{
  "num_hidden_layers": 10,
  "hidden_size": 640,
  "num_attention_heads": 4,
  "num_key_value_heads": 4,
  "head_dim": 128,
  "intermediate_size": 1728,
  "vocab_size": 13759,
  "hidden_act": "geglu",
  "norm": "layernorm",
  "norm_place": "pre",
  "norm_eps": 1e-06,
  "positions": "rope",
  "rope_theta": 10000.0,
  "rope_fraction": 0.25,
  "qk_norm": false,
  "attn_scale": 0.0884,
  "bias": "all",
  "tie_word_embeddings": false,
  "parallel_block": true,
  "init": "uniform",
  "init_std_qkv": 0.0105,
  "init_std_o": 0.0117,
  "init_std_up": 0.0105,
  "init_std_down": 0.0,
  "init_mimetic": 0.7,
  "optimizer": "laprop",
  "learning_rate": 0.000351,
  "beta1": 0.95,
  "beta2": 0.95,
  "weight_decay": 0.62,
  "lr_head": 0.00356,
  "max_grad_norm": 0.5,
  "warmup_steps": 221,
  "schedule": "wsd",
  "decay_fraction": 0.634,
  "decay_shape": "linear",
  "final_lr_fraction": 0.0,
  "batch_tokens": [32768, 65536, 131072],
  "max_seq_len": 1024,
  "doc_mask": true,
  "train_tokens": 463400000,
  "max_steps": 6184,
  "dataset": "wikipedia_en"
}
MLP neurons of a small language model. Each row is named by its layer, matrix (gate and up: input weights) and neuron, and shows model dimensions 128-191. Each number is 128 + 32 x the weight over its row's rms, rounded and kept within 0 to 255. A neuron's up and down rows have the sign that makes its largest values positive.
A block is one neuron, or neurons of one layer that tend to fire together. After each block is what it responds to, as a language model described it from the Wikipedia text at the highest values.

L6.gate156 [130 147 128  80 135 134 139 125 140 171 146 174 128  64 128 124 161 126  89  88  91 181 177 142 186 118 118  76 110 120 119 139 128 140 127  90 118 118 178 170 125  74 110 190 111 107 116  78 174  86 140 150 121 168  89 156 150 119 123 102 159 117  77  87]
L6.up156 [158 131 121 115 140  98 127  78  97  99 142 137  99 153 136  73  95 134  90 165 201 184 137 149  93 141 146  70 157 117 175 127 114 149  54 155  95 128 164  82 148 153 155  93 181 142 108 102 205 188 164 129 211 102 176 148  61 106 141 132 146 182 185 118]
L6.gate399 [183  97  95 153 181 168 120 113 104  75 191 164 115 125 155  99 136 120 114 100 106 151 149  94 103 114 128 155 101  93  85 141  92 162 164 122 169 134 157 156 105 140  96 134 123 131 120 114  87 177 135  97 123 198 145 161  88 139 139 133 173 152 171 130]
L6.up399 [151 120 120  16 140 136 101 123 131 135 120 155 137  82 118 149 177 163  74  85 105 158 115 147 112 117 113 108 118 113 132 133  78 149 106 131 176 112 160 135 127 119  92 117 137 149  88 112 145 136 118 133 136 177  98 141 106 165 116 183 138 104 153 104]
L6.gate1013 [173 131  50 140 149  88  83  99 120 152 153 120  64 140 128 111  78 123 122  88 164 119 126 124 153 153 117 156 107 129 106 129 111 177  99  96  99 126 113 109  58 146 142  88 197 191 143 124  99 128  72 163 121 133 133 130 120 152 129  44 114 153 161 120]
L6.up1013 [157 111 145 120 151 130 105  90 153 114 125 113 126 100 150 142 155 150  96 142 126 173 170 141 135 116 162 126  84 157 129 126  99 153 121 165 194 148  64 143 111  78 107 135 143  67  97 116 141 138 111 168 115 117 120 133  91 146 148 204 140 105 201  81]
L6.gate1659 [137 215  99  86 144  97 114 129 140  96 185 109 122 142 145 102 145 192 155 144 107  88 139 160 158 146  97 131 144 155 113 129  99 133  70 125 155 156 136 127 102 122 122 162 149 122 110 158 152 146 127 119 165  92 139 136  78 172 129 117 137 112  99 106]
L6.up1659 [172 157 102 130 179 132 148 173 124 110  92 162  87 109 139 134 190 146 131 119  84 165 133 150 146  96 115  93 151  64 120 167  31 130 100  50 133 146 123 144 104 101 172 137 173  79 140  89 148  87 119 138  95 196  83  79 130 128 185 131 100 110  56 147]
Responds to: The final piece of a main verb, often split mid-word and after "to", just before its object or preposition, e.g. penet|rate, publ|ish, bu|y.

L7.gate1357 [122 152 158 115 108 130 164 145 193 197  94 165 108 122 133 200 164 126  72  78 140 122 110  67 105 123 133 134 160 128 110 120 113 172 109 160 123 135 162 122  85 156 123 160  66  77 141 110 176 140  74 115  66 136 174 143 114 149  92 149 127 124 179  97]
L7.up1357 [ 99 142 142  94 108 129 139 173 166 173 116 167  98  86  99 156 172  85 124  85 126 163 157  77 133  87 141  69 173 144 126 123 111 173 104 117 124 159 138 130 126 175 164 120  64  86 136 108 137 117  97 137 111 192 140 123 108  97  99 162  99 164 102 140]
Responds to: Dashes, "to", "of" and "through" that link or introduce dates in range spans, before an upcoming date, as in 1884 – 1950, from 1839 to 1841, as of 2026.

L5.gate351 [159 125  82 116 195 134 136 104  78 154 122 140 113 146 124  86 126 122 125  58 145 110 121 173 137 118  78  92 130 149 112 178  81  42 132 118 114 109 153 149  99  84 154  93 159  60  92 128 116 119 140 131 138 118 133 132  94 110 119 116 131  69 101 128]
L5.up351 [208 104  82 111 161 122 122  98  68 117  84 128 100  87 118 115 192 157 178 112 187 135 156 158 152 141 143  74  80  83 134 201 144 129 100 166 137  74 114 137 110 109 136 112 128 129 141 136 152 138 104 142 189 118 151  96 132 148 103 158 179  69  80  74]
L5.gate680 [163 132  94 140 176 123 164 100  78  96 103 132 101 116 111 132 152 126 123  68 109 180 185 129 121 124 141  73 152 111 112 133 103 172 103 147 168 137 128 128  99 160 169 123 140 110 106  66 191 108 127 109 147 202 135 178 114 171 157 124  96  66 126 132]
L5.up680 [139 147 150 126 110 149 116 130 123 155 158 165 144 113 138 111  86 129  94 162 151 129  95  87 105 172 140 155 133 115  93 116 182  80 136 177  76 155 125  93 138 103 169 132 133  78 100 119  66 175  98 136 132 141 150 153  99 189 123 149  94 137 112 124]
L5.gate765 [117  89  72 117 156 147 179 157  93  73 131 147  92  98  73 118 127 103  96 129  93 179 187 163  94 141 153 100 164  89  85 121 118 156 137  89 130 154 122 159  82 109 155 113 211 138  70 122 160 129 158 131 126 188 137 217  63 176 148 143 127 120 131  97]
L5.up765 [132 139 163 178 111 119 119  68 148 145 136  57  85 124  95 137 114 156 186  83 204 105 118  99 151 124 107 164  95 241 165 133 163 126 100 183 112 159 109  65 117 200 220 138 132 106  61  98 118 146 150 124 153  82 164 114 105 111 154 112 125 150 121 104]
L5.gate770 [126 115  92  95 134 110 117 138 107 125 103 156  86 119  46 118 167  82  90 110 113 177 173 136 123  96 130  86 138 112 101 169  78 172 120 116 180 127 152 137  50 150 141 159 164  92  65  98 120 131 181 193 171 216 184 237 101 138 140 157 122  71  69 129]
L5.up770 [194 142 165 188 124 119 125 122 215 167 128  78 159 177 139 100 113 197 102 134 162  98 100 127 147  89 162 168 130 155 110 118 128 117 128 125 150 151 150 116 161 115 131 152 138 112 110 131 150 158  96  93 170  72 126  70 146 131 100 149  97 141 159 106]
L5.gate809 [192  98 103 116 140 106 187  96  81 128 131 146 154  84 121 137 205 139  86  96 124 177 135 118 128  82 145 113 159 119 139 117  97 192 104 172 210 125 148 129  58 163 192 161 151  92  81  41 142 150 167 133 160 168 166 156  79 152 120 213 129  81  69 149]
L5.up809 [144 136 106 174 109 157 139  80 187 129 108  92 168 106 106  81 155 171 100 117 131  73 132 147 105 120 146 141 159 168  89 151 125 120 111 160 166 138 146 103 111 112 200 148 150  64  98 148 102 202 165 145 147 107 136 124 105 170  88 157  86  78 100 140]
L5.gate821 [173  72  54 188 168 127 210  94  85 144 128 145 151 133 198 121 131 120 111  89 118 134 155  72 117  47 105  92 181 120 134 159 153 179 131 156 123 171 147 131  63 119 224 103 181 129  64  77 164 130 151 142 156  93 216 153  91 111 115 127 122 107 157 106]
L5.up821 [150 155 161 192  87  73 100  75 118 155 125 120 190 107 119 121 152 135 101  53 131 134 115 110 164 176 189 194  94 144 109 136 157 178 171 189 174 164 124 137 118 143 168 175 132 156 152 140 157 147 139  98 153 140 137 116 119  94 158 111 144 118 117 122]
L5.gate894 [168 142  68 130 137 129 170 136  82 134 165 165 157 108 131 139 151  88  93 142  85 182 145 123 105  86 139 106 147 156 154 158 103 146 105  93 145 129 119 134  97  70 110 170 147 105 114 119 123 158 133 135  92 156 172 179  84 178 128 154  55  55  88 186]
L5.up894 [172  67 131 164 115 160 116 132 121 136 117 111 178 160 127 192 165 127  47  93 117 113 126 119 144 145 188 123 149 112  94 153 119 129 105  90 146 132 139 173  76 147 179 190 127 107 105 118  83  99 128 121 193 160 130 108  90 102 115 112 155 140 116 119]
L5.gate910 [126  97  97 124 111 126 136 129 107 174 114 118  96 141 108 171 154 113 143  93 105 155 139 134  79  76 114 107 152  98 115 151 141 192 103 176 175 141 113 123  57 137 220  94 191 118  51  29 155 157 140  91 158 147 157 158  97 119 102 151 111 101  85  71]
L5.up910 [132 133 104 160  98 130  73  93 172 158 116 127 195 151 117 111  39  73 148 167 156  80 115 121 138  80 100 217 115 137 142 117 186  74 118 139 101 127 116 120 110 155 193 113 131  68 133 151 191 134 107  90 158  76 114 142 143 151 145  68 106 129 142 153]
L5.gate1010 [114 110 115 180 103 170  86 133 130 129 127  84 147 135 173  94 136  98  97 123 114 116 154 114 131 111 120  71 126 126 118 112 143 153 176 159 116 124  72 136  73 114 166 108 141 113  87 111 142 110 122 142 106 126 141 144  42 132 125 109 134 158 171 122]
L5.up1010 [154 137  66 175 116 159 111  91 151 159 121  95 156 151 121 122 126  35  82 139 110 114 147 147 121 118 205 129 117 115  56  79 134 173 139 143 122 103  72 139  89  82 171 197 145 138 143 169 105 149 101 120 168 107 106 130  82 173 177 126 132 124 167 142]
L5.gate1074 [154 175 136 170 181 128 173 140 125 137 147 139 112 142 139  87 153  78 126  81 114 133 146 140 169 112 147 106 123  96 134 132 117 176 113 134 125 142  67 137  50 129 232 120 193 103 104  83 162 119 144 103 108 114 170 145  83 131 125 146 105 105  65 130]
L5.up1074 [178 152 147 187 109  93 114 131 145 132 143 114 151 143 109 134 161 135 140 135 158 148 136 144 113 161 168 146 144 129  96 137  86 150 122 120 127 134 110 147  73  33 190 177 157  80 154 145 118 140 130 121 173  89 109 106 141 162 152 151 123 128  87 126]
L5.gate1152 [110  97  90  72 110 124 101 101 106 105  67 145  86  88 165 108 183 130 150  94  54 198 140 128  77 121 119  49 170 152 109 117 109 134  79 140 199 104 120  99 133 167 133 121 133  90  67 131 127 141 126 119 143 174 183 165 109 127 140 146 145 107 156 116]
L5.up1152 [157 144 112 150  99 115 101 120 177 145  66 114 186 117 113 148 151 174 125  64  95  68  99 147 118 136 103 160 145 106 125 146 129  88 102 133 130 133 141  89 140 119 124 102 123 138 126 151 122 178 100  81 143  92 149 132 159 114 158 119  94  82 146 151]
L5.gate1256 [139 111  90 145 126  96 145 132 106 124 109 127 118 114 171  94 209 112 100  79  93 159 135 170 149  65 121  49 168 112 131 176 130 134  92 122 141  96 117 158  78 130 167 125 161  83  73  88 187 151 121 145 113 135 169 176 119 153 114 139 135 105 108 103]
L5.up1256 [147 154 138 205 103 108 145 115 155 158 104 109 255 114 148 126 110 139 112 150 123  20 152 161 150 120 146 184 142 160 116 154 194  64 130 107  80 172  63 137 114  86 195 160 101 134 143 160  88 134 133 148 143  65 138 125  89 109 130  84  84 116 142 144]
L5.gate1421 [112 116  68 152 123 137 142  99 128  94 117 192 126 103 191 145 133 111 129 106 111 121 100 143 148 108 127  64 159 126 115 168  74 174 127 147 140 127 120 119 115 155 124 143 143 152 103  46 108 153 100 131 155 122 116 160 117 139 130 132 136 109  78 125]
L5.up1421 [162 112 147 148 125 119  81 114 146  97  92 155 137 112 117 131 186 187  76  90 134 153  94 120 119  74 119  46 191 128 154  83 121 156  95  81 159 213 151 120 129 145  94 170 129 117  84  77 130 131 100 131 121 129  95  92  84 158 101 133 120 166 108 116]
L5.gate1458 [166  96 139 142 153 121 117 173 146 138 128 126  84  67 114  73 198 110 109  95 113 170 160 147 152  92 137  98 136  90  99 134 129 161 133 138 128  97 125 142  85 133 189 180 158 103  60 108 165 155 141 184 127 133 172 157  96 181 123 143 102  64  86  68]
L5.up1458 [131 145 147 205 140 112 162  65 143 132 124  11 123 119  99  85 113 141 134 115  99  39 127 139 119 104 122 194 152 178  55 146 131 122 189  83  89 103  87 136  99 124 204 167 110 121 182 172  62 155 110 130 179  77 174 112 141  92 130  99 120 123 108  87]
L5.gate1527 [188 126 129 138 141 132 160 109 198 210  97 101 171  76 129 148 139 115 115  96 108 114 128 121 134  87 133 119 103  95 150 138  89 170 108  86 118 132  89 134 143 108 152 144 104 103 127 164  82 123 128 138 114 109  96 132  83 156 139  92 134  85  89 141]
L5.up1527 [138  53 129 172 123 106 188  81 140 116 178 145 138 168 146  57 124 182 146 121 130 155 138 138 109 107 144  91 130 125  77 120 104 135 121 167 123  90 110  83 154 154 186 190 110 166  94 102 158 137 146 136 125 127 179 161  41 116 134 111 117 193 134 155]
L5.gate1683 [127 113  86 157 123  82 144 125 127 105 162 100 148  92 167  76 166 123 109 101 131 141 161 165 167  97 159 103 151  98 171 172 111 197 103 110  97 147 146 109 123 128 164  96 147 165 146 104 139 121 119 101 129 150 181 178 128 102 170 133  69  91 116  79]
L5.up1683 [125 119 132 163 128 117  84 115 173 118 129  98 122 133  89 137 175 188 123 124  63 149 116 142 127 124 123  45 124 128 132 126 117 137  98 119 121 184 174 176 101 134 188 150 101  77  39  70 131 169 161 172 115 132 114 131 107 101  97 167 131 124  57 115]
Responds to: Final pieces of verbs, mostly present tense -s or past -ed, that complete a verb before its object, as in distr-acts, kn-ocks, conver-ts.

L5.gate76 [134 113  71 117 128 164 129 162 124  87  89 124 147  83 151  57 125  97  61 168 141 152 118 130 110 101 104 161 146 125 125  99 205 114 132 163 152 108  81 148  81 147 231 123 105  27 110 137 171 151 116 148 123 153 134 104 102 148 124  96 119 137 147 131]
L5.up76 [147 153  98 141 142 165 179 136 103 138  89  91 118 133 106  97  95 149 106 139 204 121 134  89 153 110 128 128 112 104 116 159 134  46 113 121 158 110 126  74 150 152 106 121 108 174 171 146 151 131 150 151 141 154 145  84 178 111 163 127 109  93 139 161]
L5.gate192 [140 172 108 112 124 123 134 118  82 136  90 143  86 151 105 122 100 145 145 181 189 137 147 101 103 149 140 128 160 145 101  97 126 121 113 114 140  65 112 109 130 141 156 147 138 123 127 107 186 135  69  89 130 133 142 178 108 137 118  79 163 133 159 134]
L5.up192 [162 170 115 154 131  71 153 132  70 131  86 105  85 155 163 120  80 157 111 169  97 179 149  96 145 141 100 182 122 151 119  70 134  76 138  82 116 178 102 111 125 179 149 178 145 121 174 156 151 146 130 134  96 101 114 117 133 146 136 127 115 135 108 161]
L5.gate200 [191 141 145  60 112 106 130 162 100 155 104 132 117 151 106 119 150 127 140 112  77 159  85  97 136 175 172 118 110 103 152  55 128 139 123 137 130  92 112 138 119 182 149  93  89 127 135  76 119 165 154  57 141 155 148 180 131 222 125 152 155 215 104 135]
L5.up200 [131 132 115 141  99 103 101 184 129 147 215 117 173  81 126 122 114 100 148 191 139 115  89 135 138 159 132  79 231  70  58 143 146  78 202 117 103 115 134 121 138 134 105 109 128 127 167 151 172 102 132 108 119 167 103 133 114 120  44 115 116 146 108 113]
L5.gate264 [159 117 122 108 158 166 182 150 153 197  92 123 131 154 121 152 248 135 158 160 123 153 111 127 158 116 170 148 109 106 121 147 129 138 172 103 143 141 109 148 125 124 194 138  70  91 106  93  76 179 116 116 130  87  98 146  87 159 145 158 131 186 126 108]
L5.up264 [ 98  99  52 147 101 169  96 101  69 128 152  97 155 100 181 118 120  65 135 213  68 131 163 114 174 112 122 137 124 152 192  97 162 154 134 139 101 149 136 124 114 111 166  94 150  93 135 109 199 137 167  97 106 125 147 193 118 111 127 161 103 125 191 132]
L5.gate303 [104  96 129 116 111 175 162  89 126 125 111  87 148 143 119 132 149 152 127 113 162 130 156  97 163 117 118 107  85 117 140 109 143 107 168 134 145 170 107 193  43 117 184 137 117  92 106  79 136 124 161 120  87 154 216 106  82 134 178 153 134 158 171 115]
L5.up303 [160 153  67  98 107 117  92 149 128 208  78 117 149 105 138 168 170 118 155 147 103 171 116 129 136 147 168  85 135 120 109 155 155 187 124 138 183 133 119 121 129 138 148 125 183 142  93 112 129 177 135 127 100 156 112 155  89 120 153 161 156 137  64  56]
L5.gate445 [156 103 132 142 171  65 174  89 125 133  67 100 138 157 138  49  63 153  48 217 144 122 138  93 145 176 178 122 195 172 105  94 123 158 115 131 200 104 127 112 183 102 123 127 160 141 104 167  80 132 132 179 173  93 115 128 114 108  80  57 103 124 179 181]
L5.up445 [144 165 118 134 143  88 160 195 190 174 104  76 152 103 109 181 152 149  82 108 119 138  94  71 143  58 122 105 124 166 141  72  46 118 127 144 119  58  84 171 131 108 140 136 118 106 106 120 124 136  49 132 114  70 117 118 144 129  62  32 109 111 131 198]
L5.gate535 [122  44 109 102 155 103 109 136 118 125 164 177 130 142 129  84  91  74  98 145 148 163 124 104 104 155 183 129 174 104 120 145 122 168 126 116 134  94 138 141  75 137 109 128 147  89 198   0 203 148 102 132 131 122 165 125  98 138  97 101 105 152 211 159]
L5.up535 [163 164 131 115 157  71 126 111 210 141 162 113 148 155 117  74 117 114  85 150 142  78  95  56 181 121 157 101  53 121  97  93 134 150  49 187  95 131 186 119 106 151 116  96 100 107 142  92 157  79 113 146 111  87 156 147 106 157 109  97 112 138 146 133]
L5.gate577 [152 149 113 185 152 104 121 124 141 171 106 151 126 146 156 149 141 106 110  98  88 159 150  93 188  76 101 134 129 141 121 106 131 115 109 145 131 140 180 164  94  65 209 114 160 145 135 151 147 112 151 137 166  93 129 145 105 125 141  81 134 176 126 121]
L5.up577 [124 111  61 191 173 151 136 163 129  94 101 137 117  97 114 128 123  98  99 126 152 139  92 183 113 158 129 124 142 162  53 159 121 116  80 159 136 122 106 139  90 127 129  93 138 122 165 139 132 158  80  62 115 156 102  96 169 135 125  76  95 131  92 148]
L5.gate606 [ 72 134 100  94 150 157 144 134 128 137  74 157 107 116 137  98 156 137 129  98  92 129 136 131 109 135 134 143 165 171 148 128 119 134  82 132  99 135  21 145  79 128 179 152 147 142 138  95 235 104 129 126 117 115 163 166 126  98 167 127 105  92 153 121]
L5.up606 [143 166  93 100 129 120 133 135 180 162 125 189  97 120 101 133 177 148 166 123 128 145 136 121  98 107 177 120 138 123 133 110 115 144  98 170 103 158 121  89  96 169  92 108 156 145 166 169 144 157 120 146 126 163  97 188  93 143 208 156 125  87 167 148]
L5.gate755 [160 115  74 132 144 152 174 130 144 125 102 139 159  71  82 137  97  84 106 153  40 118 111  88 178 109 159 190  78 165 148 115 153 108 134  85 166 224 125  88 116 169 154 183  81  81 147  88 145 112 160 119 147 105 144 138 115 152  61 162 118 134 139 157]
L5.up755 [ 60 127 118 137 165  47 169 137 133 147 113 125 112 178 167  83 122 147 141 120 171 125  96 129 109 121 162  81 129 126  65 142 137 149  89 118 143 131 145 101 133 165  68 122 159  94 156  98  78 101  78  98 133 187  87 152 136 124  33  74  65 141 151 163]
L5.gate1007 [139  75  95 123 178 177 125 129 128  93 152 138 147 122 137  69 172  79 166  98 126 162 195 145 154 107 142 102 131 111 101 118 131 144 151 137 153 143 132 113  61 116  75 160 129 138 106 154 143 132  71 153 152 151 149 113  75 162  74  69  91 116  85 165]
L5.up1007 [141 120  92  75 171 102 125 145  41 103  97 160 103 113 135 127 135 102 182 179 140 153 125 206  62 131 141 119 173 143 131 127  83 178  56  62 109 126 132 136  69  67 134 150 145 110 163 121 187 150 151 107 157 190 156 126 101 104 108 175 152 116 173 105]
L5.gate1050 [126 105  80 164 122 186 120  88 177 123 131 116 114 131 145 143 152  88  98 105 115 158 131 155 196  45 136 114 111 126 131 152  74 111 123 171  78 177 156 178  82 184 184 125 164  72  93  95 107 150 163  61 109  82 119 135 117  82 111 150  65 108 137 191]
L5.up1050 [127 129  86 118 145 158 122 102 167 137 129 207 159 144 127 151 130 190 110 168 178 120 133 151 130 148 161 119 116 137 138 124 169 126  98 104 160 140 142  79 179 126 115  70 120  88  93 144 142  97 178  88 120 148 151 162 162 155 124  73 172 112 125 151]
L5.gate1219 [126 184 111 187 135 156  94  92 135 112 195 184 138 111 146 116  86 131 138  88 130 118 152 125 133 141 146 102 141 152  61 164 142 169  48 167 145 122 154 159 118 206 119 155 158 134 193 127 157 156 107 152  91 157 117 117 139 182 102  76 130 175 130  67]
L5.up1219 [ 96 194 105 149 191 119 173 114  95 124 151 113  84 145 161 112  64 146  94 114 156  82 123  95 214 128 148  96 119 144  85 130  62 105 154 134 156  60 123 125 173 144  63 121 101 126 130 119 133 109  91 155 161 120 112 128 114 122 142  21  83 206 130 170]
L5.gate1381 [137 129  91 149 114 137  83 138  88 133 130 178 140 103 122 163 145  92 124 151 131 133 115  86 145 125 146 126 131 142 170  90 124 141 102 119 175 148 147  76  96 149 121  84 175 124  90  92 143 117 116 110 155  81 158 172  88 151 157  69 124 112 165 129]
L5.up1381 [121  88 142  75 150 127 114 201 183 131 107 112 161 150 114 122 101 121 105 121 140 150  97  91 135 116 116 123 124 117 117  78 111 145 117 121 134 113 133 128 122 163  70 138  99  99 125 123 163 129 121 123  87 161  78  51 123 144 128 108  78 139 157 151]
L5.gate1418 [136 172 126 115 101 125 135  98  67 143 158 137  78 101 183 120  95 185 120 157 103 165 131  59 136  99 106  96  84 171 102 120 113 149 126 137 146  85  89 110 121 153 117 137 119 125 141  73 124 176  19  66 157 116 120 118 138  52 129  69  94 123 125 113]
L5.up1418 [155  99 113  85 110 182  99 150 106  87 136 145 152  40 147 155  94 146 166 167  71 135 134 100 134 116 136  40 131 155 116 136  75 141 112 128 135 101 156 126 164 118  78  69 181 158 141 118 152 117 125 118 145 107 148 124 116 186 174 128 138 100 103 115]
L5.gate1588 [130 103 142 153  77 109 155  39  98 181 130 117 104 153 118 122 147 150 129 114 102  99 168 118 122 122 155  60  65 147 138  92 217 178 122 143  99 184 120  85 108 116  84 158  68 144 163 108 198 140  86 153 128 151 152 151  78 168 123 139  83 114 118 122]
L5.up1588 [175 139  82  90 153 150 176 168 140 135 146 211  82 176 109 131 128  79  68 143 144 138 126 136 134 147 130 108 136 111 109 155 103 109 127 137 178 110 142  82 138 148 130 118 150  97 101 138 127 129  53 182 132 135  97 184 123 131 159  99 138 148 152 139]
Responds to: Links after a year or date, mainly "to" (from 1985 to, in 1937 to start) and dashes in year ranges (1975–1976, 1894-1971).

L6.gate127 [175 102  83 119 124  75 131 114 134 155  86 143  95 126 127  99 191 115 128  88  93 184  64 133  80 132 170 109 171 120  80  83  98 133 124 145  95  77 110 116 122 134 111 123  90  56 118 109 121 143  78 111 102 144 138 128 131 179 131 131 140 120 171 151]
L6.up127 [ 44 123  74 109 167 123 100 127 140 109 128 120  78 135 129  73  87 138 150 145 114 111 123 139 156 123 134 119 221 130 149 117 110  93 102 126  87 126  97  91 109 100 186 116 185 149 122 123 165 108 192 137 101  95 124 137 129 139 162 170 169 131 116  54]
L6.gate757 [148  81  91 141 126 133  72 122 136 106 133 109 142 138 116 124 177 172 169 157 147 214 140 152 148  87  98 120  93 139 121 115 139  84 107 146 154 104 144 157  91 166 127 149 132 103  94 115 192 130  66 176 137 175  86  98 129 166 119 158 111 194 112 134]
L6.up757 [126 134  95 130 117 115 141 178 107 159 159 196 149 112 121 119 111  89 173 103 108 130 119  92 143 127 137  88 145 116 205 112 116 115  86 147 138  95 118 136 115 177 115 122 106 130 103 148 148 140 148  81 139 127 133 152 121 151 153 157 120 150 130  70]
L6.gate1081 [138 164 157 187 157 161 193 117  85 106 143 114  75 158 170 140 120 132  65 101 156 127 121 163 100 114 145 119  82 129 144 116  88 115  92 115 145 169 115 138 159  82 177 136 115 148 147 145 147  77 127 141 113 137  80 147 103 170  95 137  85  50 140 183]
L6.up1081 [109 105 123 135 120 151 142 129 101 154  89 103 151 143 137 177 125 114 136 132 125 147 176 140 171 159 103 120 129  94 150 140 132 137 132 110 112 149 110  97  72  52 108 140  95  53 139 108 169 180  79 178 125 132 192 154 104 112 149 146 126  88 115  61]
L6.gate1271 [197 147 122 132 159 152 164  90 116 205 134 141 170  81 153 127 148 114 108 125 144 150 114 104 123 116 174 134 147 110 157 137 110 137 113 154  91 133 118  94 124 124 128 149 133 108 155 105 142 177 116 150  70 172 140 154 111 143 167 121 117 117 186 135]
L6.up1271 [ 96 116 106 127 113 183 113 127  91 122  90 125  88 121 145  96 105 133 100 147  83 104 142  77 109 161 132  81 161 143 146  97  85 130  78 105 115 126  90 176  97 117 205  96 172 125 207 123 195 143 144 119  90  95 161 123 130  99 154 146  67  84 127 110]
Responds to: Mostly "to" introducing an infinitive verb after verbs or adjectives like able, failed, began, as in "able to remove"; also "of" in "As of" dates.

L7.gate677 [142 116  91 129 126 114 112 164  71 129 172 151 108 122 137 118 155 143  94 100 139 148 130 169 126 117 125 115 132 111 156 110 145 126 143 137 114 169  94 124  92 124 197 136 169  70 138 105 147 132 112 104 123 116 106 241  88 184 133 144 177  74 126 126]
L7.up677 [162 174 194 133 141 109 171 130 196 182 119  49 147 106  98 102 111 147 149  40 143  94 133 105 147  80  95 166  90 138 109 130 132 123 169 147  85 149 134 190  97 154 163  89 156  95 147 128 113 115 127 135 128  73 171  96 112  87 141 118  94 137 129 124]
Responds to: Final piece of a verb that takes a direct object, often after "to", "and" or "by", as in trick, supports, translate, protecting.